python train.py --norm_place="pre" --parallel_block=false --grad_clip=0.5 --decay_shape="linear"
MLP neurons of a small language model. Each row is named by its layer, matrix (gate and up: input weights) and neuron, and shows model dimensions 160-287. Each number is 128 + 24 x the weight over its row's rms, rounded and kept within 0 to 255. Numbers have three digits each. A neuron's up and down rows have the sign that makes its largest values positive.
After each neuron's rows, "fires on" lists the tokens most often at its 100 highest values on Wikipedia text that the model never trained on.

L3.gate104:109138145083091121132138128128148188162110073113127110125152100116117118098125061135118133091120120159163156166128127184122158158110121169082115146123126139127087110138161122148094124116162137115154090139136129158124111149130081120143122102129057156083159070151118156155107143119124109108160099085113148068118143067120131147117110175120153088124084114178135094113111149125101119164120
L3.up104:144138143112123141126109119117154182105122137146106135102178127136124091164073124126119120160137108181140103122104104142084169094118134147123152161117162114148117124090132154118096091134164145081158082178121103133161077131130152094121120119120130156114139146132133115082158128119143133132093114099148113138096111093157114147099117118141130126103125103110183083126129113118101083150146
fires on: ".\n\n", "\n\n", "|", "-"

L7.gate440:121134135085113143129111172162151105182132077107138132130101106142110124161102107097148149093134113159178168146137126103119135127143148132087148095122125133150087112132109141097080101108119090145165097156133091139158139149164101113135139121130145155077123072116096142119109116126157143168122082133117122143125174133108112165114152108137131075155088111140114104142099133110123099159126
L7.up440:157121154118109158158157104154135154057144128138128130079150117110127116107145152094134165126112136097145144150102110095098106157150160100121167123097091146153116126137140129133100136167142127102139164119113119169124138138146110131115136102103130164123122146147139149169121161140125156103112114128131133150094171100155140149128097113160101136146122121129179124137128123078131084125148
fires on: ".\n\n", " Website", "\".\n\n"

L6.gate744:100135114111136075147157106128098145105148153104093101114133123118101127133125145154121081142111134121102118081125113151125144120113098119178138137154140144103121109143096140120083112138139120117128100137110159144113115115161145161143123149129124165096155130156139085119153129164136139110113128141087119118123107127125119118168107150122107129127110068080115116092117138142150166139117
L6.up744:151123167104111168127146077162112112137096139105122138169121117110155101172096122157119127113154139150118140132134103093136161119130126123102106122122150104073126116124133175121168127172127134111136139091124134137148121090139078138132101121122157110111120143111146078139176088127125165175125097129110128103137094108126146120172116128164123108149114174081144109177112151122109093132147
fires on: " |\n", " "

L6.gate413:110131128121144088129124120120115122120106121110133105114114148130161123114124162111144185130124106132139082128104134114134099134150140174098091153161085135112121083118139077161105134127129119127118136121077120095088146128139116134089086106182115154113102132104142151132114119131133133157096167150177184151098143099156113105080151145062174140157159106130108073124143151109126122167109
L6.up413:082097151121146114137075114111148136149102121123115113168143114149090103101076159126099117142141086080119105147105071151127137125117159107150099172124142126151086100095133152138168128102160144169133120135155106161097167146154176150160120095115163168163101160128101136131163108131137186155165111090124102142146146105161156154148120137137147169105177173105133125126127099158156146173149
fires on: ",", "'", "),", ",\""

L7.gate454:117112147123147136136130082183133117118121136103139087129136153116154141109098057084142109105115127120157109154128169142122123147126113133162141071135128103179126118080104145166154096107141113131124104199132143144147096102110104149129171128132095147153106162101142161122138145095137156150089115097142158107158091202121133104157139123154157140137145139139115118112143118130153165157143
L7.up454:130100114117136164109137172151095096171137123182145131092162169097140209136082116106158127115099161105166167152161101137111168123142131158123127123112096109134144099174091108092115145111097123118119136102105102133116124136119127156131104159124079134095122149159139128155132099132123137099108139151126119149065122119114142071166117159128122131133132119126118171163158121119094136095083
fires on: " of", " under", " is", " with", " such", "-"

L3.gate78:156072148087049130093103175128124166106110135122105110083133123116117110174101104133119146170095167167135112142094139133117088122109143106109098153156134190152118117096161107108107122102162140119107158105099091133109195130173133122143149089140125142114132127114116108151105154163167178134143097155154103145150136135108114119157143140111092160130119098145149086130124125145130113123117
L3.up78:093098130121133123094133135143145133194127109139117058107122113160121125114131107096116133139128118172132142089139120150141131093104156165083141103116116134151177119120138114098162130150117101118142129111124125156117109138110135127130175106107122170168140150157138124147124169151144157143105132177119127132132100097090168116124136148120130116147156120083111150164124147132119190162148
fires on: "00", "11", "y", "01", " ", "12"

L7.gate741:110098165119132130119111146105106119113125099113149137105131120153140106141072115115125132158127156116173149136130129164135141088122138149158118077121135131158179134103100112140153139130187154091173099142132097102122150150100114169122110079126114094112145140109122123157146170152149142094040118106133114116101084106121141161147147105159115073152157182127144152112103093158138119142149
L7.up741:133147158118143122145117147110119169092124142154121150117130140125105141121116142110148153114112098133137125131133114147142138140121172122161143117130131132142133098179122145123117189108158152085163124166145105136078153137148186123126161126117133135163127149144110178145070127161164150106098145130172146149072120103119154174144124094127177135143141138097106170152142130190125130115154
fires on: " under", " years", " end", " of", " out"

L6.gate545:169115093168109143144177122147109132159133103145136073107150162108099150067140146110122133142172105093103136127115105142114116134080153107107113116139176128164087163139141136126153090136146147132112153160099146100065144147109130150103133107127147150126140147144093143121095098128140126141122128079127173105107143162110148125124155156139119121143153112161127115133157152140153126083130
L6.up545:137092109141131125109124159150135120123120098142165108118117153095132107125102164133133155115134165107128149133085116149127142145120148115128119162105107091146141104156115171149156121101128141141092151169123107116169132133155096121113084108128130095123144129177112096099121152143201158159126081112186095132108130134134162124179147096130125109154092158104164159104129056120130162122128
fires on: "–", " ", "-", " $", " |"

L3.gate673:147094151093116149178102153138124126206159060127135126135086144112102143154144109103145178140126125144147143130097144139107114112144178093106117123116149133163090114080120139166122108135117153145115113137176131171143089171158131122101104113146093150068162137104077109122142134128094139134085099138102132146104146134123120139126103126147117111145110103165132112110118097074087104217131
L3.up673:153132109086110123115136116105127132195108053104131116170133152137138139124181125152151166058152129132122116116127079121140115162121139151092129166090147147184130130104094101173127114149142149110128142093145098120120140123135132127100082094111134131055137105124097127097115108130116095138105114113146137108114087084140114121135086141100131130109142122141155075068084113108123084130123
fires on: ".\n\n", " |\n\n", "\".\n\n", ".\"\n\n"

L3.gate125:130115136160118132104126139142152115101111075157116095149121094166128116152142148167102174092127135138156109149081139146133134139135114152133115079105129121115124116108150139145132114105111104124127142122126110127162143151122121106138144100130128168115155094134148132106162159158124172148104151119112095089126121118127120095161080148134093150082110157117152117122137119109089134117117
L3.up125:118135128099112103125103126127105109153088096070163137132103184104138135140098135122141138152154114177128107129085098136085120112130123147120125146131118154164132139139154137100113124143109118107123119168108114141136105130134108122112133111116145123141108145138125178132101104091126118105085165138099114140104133108148155117088132104152141098124104120111104136131126078132106125160070
fires on: ")", ",", "),"

L3.gate81:104167135122135147128130112085156158105100087133090141096092110147124122114069123110075133104099165137108140148099118081154171140137159152166114077095131132164090124119136126121129161130156174105131104118097102101153131142166121166082143078113104134092159117135088109151094153112130105128104142141136136116163135101140141147154117139146148125108135122154105102157164134115104143113138
L3.up81:097144111088129177118135130118125144116181108146117137112089106142127167153143107141176149145129121093133102135103108111111127147134113151113151108100121124113123171170136102138169119178192114152150117163117134133099084114154151122140105145125169108109127095162107122110142103130143152120124156110118108137141130142148103105130116134125162118101141185137107138153128160123147141128106
fires on: " (", "n", " of", "t", " years", "at"

L6.gate411:130133101125154136129106083134153126164119181142091101146119109173112140137099103116112165147087152149100118111125125108084147113141167104153113113172141142077179128156083096155084091107111105180085154183126138085133112118121167100096145101126081128129147136123114161125125159175076113141121171139096112152138129100121142125141144138105075123143126134107150124146135094094123148118147
L6.up411:127103146085093125126114092112129108137104124112115136139153069129077099133141137134121088155161147141102100118120129140064131082142131107136132110091115113131119157127093139106143092106108168109130146131087148140111119109153141138112112150180143106115104139118138068122108159144114105144118130122152165129159100121145104118144167095101131134103128128138137123129162136087115152130153
fires on: " M", " S", " E", " R", " T"

L7.gate48:125085113137109129142139143163118155138144097123138117144113127139137092147111115126102119095115088128120113144141107124125129100095143134099096139109139115173175179172125118113141094151134107158134154093111139121121112102149103100140092103135162159084124107095126182146109138152164148141110140165144116105148120122129108113149145149131129086141118134136123147121129125100122135170166
L7.up48:111097122119151154129119144147148133151151132132158135143191157143130123091121069151123149108109172106119125109120120111152129155152107114116084139046134095128093077175185093114094152155124144116140141128101140174114133117112135102129159114118120124141132110145128106099111116172096112162107102176120126139095131127157146110159129113096132122135157120170094130168125118112095164120104
fires on: " (", " \"", "–", ".\n"

L6.gate748:113085123147151137141155135145131117158126144116121117115148112133145080130127133155120109158193115100144157131105161125152133137115153132167127164118107140070112114083124126123128092129129112120112094172144119145097124146139127116123120076107142110097106136146136131109114112121126106112139125100134156106120119132185141166089148111110159162161168139082107130155122160104106119103128
L6.up748:152118082097140114147151091144162134175162090159091094168105141156120065098095123132155117138140097148099143121099129144124099104133116110084097148113105134118119146129122098112199128120145139163128129081149103143163113156125135136138094130102093123100111142158154115156168102126120172148180137128118114128157134107183113126147113117093109182134143099136138128139106133136142107133146
fires on: ",", ";"

L7.gate711:128120152085174150114147166153133141108120115166147102106154127129131095124137117155100144150132144136133134090114127119097124132157159115125127139136133137093123088168095108154133133056126110137162127131121125129090099109131135168132138110147075164135188149097111115115094122137147132121129097126086112117113132157166149162114156095151141122123145132127095104136115131127120098126117
L7.up711:121111120079110146116108136115139151150136113138132130122101143153127129144123116112105133133140168090141165130096116160146115156092102107119130191116082148106116113140157138100191140109135131137108117121099135121113146118128116098115074142120076142107111128105158122116109131112127170133135179147142120113142125150182134119137098121146148121103109164115147114128156132072127144152146
fires on: " ", " a", "-", "–"

L3.gate216:142099122129144103143170142156120187100134131094138136198144149142155123140093109088123096133099110113152143121101145117131147117115111153156115145128075156105076125124095174144123166121135106096141122114103115124109123109162129146148118143154124114128167125155093185124103144122152070165120128131112146160127156125136104118115170131145092113099131129130187128112157106117136120098123
L3.up216:111163109160081112139120121155116133092131147108125126091148120141124119120174155100128143129145130129097125130126127160144062165135102149159108096129116123149129126119149143111107085125109109119119111073133096121123146167112161135153153105140125139183109142165098161153130135113157111157119144150111107142063131117151198086116102146128138083153121143120136130145126130112155077140123
fires on: " his", " each", "=", " both", " Website"

L7.gate632:171096102098098147126123127142117159099131142161169068132092129120133096129089113143126090108122119124160184168084140157139143154126096115156104138130128054098126114181081119114146102125156143100109148149072136136111140152163111102124138152159149132120149090159146102131139151113155127138135093119154111114133190136161112136105154148144075103134137129138141151140168128137148120101104
L7.up632:118151139146164137130124151111111147199090148121114144105152114119127127137109085099148162110129126156107127148116144087122147138141104130105092126117137116182113114146127172123147107164145141131096133119078098088093151133111132100106163153101118127125138131162122122128147131131128089164153138146107139126074116089084120088099149108144136136164101141101093126135165155145112111100143
fires on: " (", " \""

L3.gate468:119130147146096131144151118101088167146171161172166135140146110104103129082126092128140091113124139151102131111117146129173113116096139157117112131105120137121102113109164155132156113135137132129109080095146151146109091123114107160132113190027150133119129087107161135133102121147136136094125151175119079103098069102105145110080084144100143157120131133106145149145070135128124143137164
L3.up468:120115129120133143119124119146145135122107144070177121145137166144161118117120145116130128119142152148140120143097133131145083136114095100121175140127124128140120112160148110100100120111161155113115111115146086071116089134133085118134140124120164149118123162103154092113168125130130143150140124114133095123129110101132158103118166141179184137122157085132129117121117136118087094159092
fires on: " |", " against", " to", "|", " ", ":"

L6.gate215:112121154106153169146130111131156118137109118114147113140117100082130185110096156115125119146125133125158155151124096130142110126133144110141086117120126155135132136118111118145165145145123108153110060154151104155120115109136166133141137125136110128110152151195183129116105125097118138070161148134108121086112157122119141134133122153126102119150125117134073123122128151141120119095114
L6.up215:152162119127139122119138132068124144174100109125152131099133156135158133116077130136100127114134135136091141133108079149146117069103100118118128131135106131138131097120122144140164125124097127156132151132164111133158094168141122119157131119151120092126124130130142140155169133153135135125143127156186097145162164136167148143151097146122144086143086115106159146109151105170148140132134
fires on: ",", "),"

L3.gate696:113142126154120100134114129174137137150169166086130151090140154130117118141148140117192097085147112125131197175117177160175105156110153127155113088122157133128129159087179087131134120110170150106133107128084124132122117146099098123145180145084078133093112117150118115143117125126135152111163123165166120124140098103160151149141095121131151118132108165117082130117092068112128132163115
L3.up696:121115143119162113116058104119155112095100130111142150094119126121104111106097148156164106089100083123122107154127072121155109120074148174129156117093168147148109137111174116139099142142135107146112105081114112088146120095093177136133133146130105161155141106119095076140094093125171127110143152094112128134110133096164135111166113143140135162138139118096120138142151136114160134112091
fires on: " of", " from", "ing", "te"

L7.gate385:104141131139145104155147117161124142150176138105127074113118133110128088128135135134173118121190102102132098125105093165136133127125151115132124114112137152112125098086137115109133089133142131167115156122142102137125171141156140117146082158152164183111144162147112109111108139155202128116133110167123150087114153103105115133127127179150124124089138107125120156110140131083156155124129
L7.up385:147149148109113147145107142130135121134103128108100093142145119139132129141166191128120134116132152084151107157166173124182133146132109151144141168105148118156114088102180125153161112159156088101119137103104152085170112122170088085098094113102159137112134133145134166180119115168126091118165131135153124182140131149156117115165157138138149115114148101129151077115162117106104155117135
fires on: " ", ".", ":", "L", "15", "19"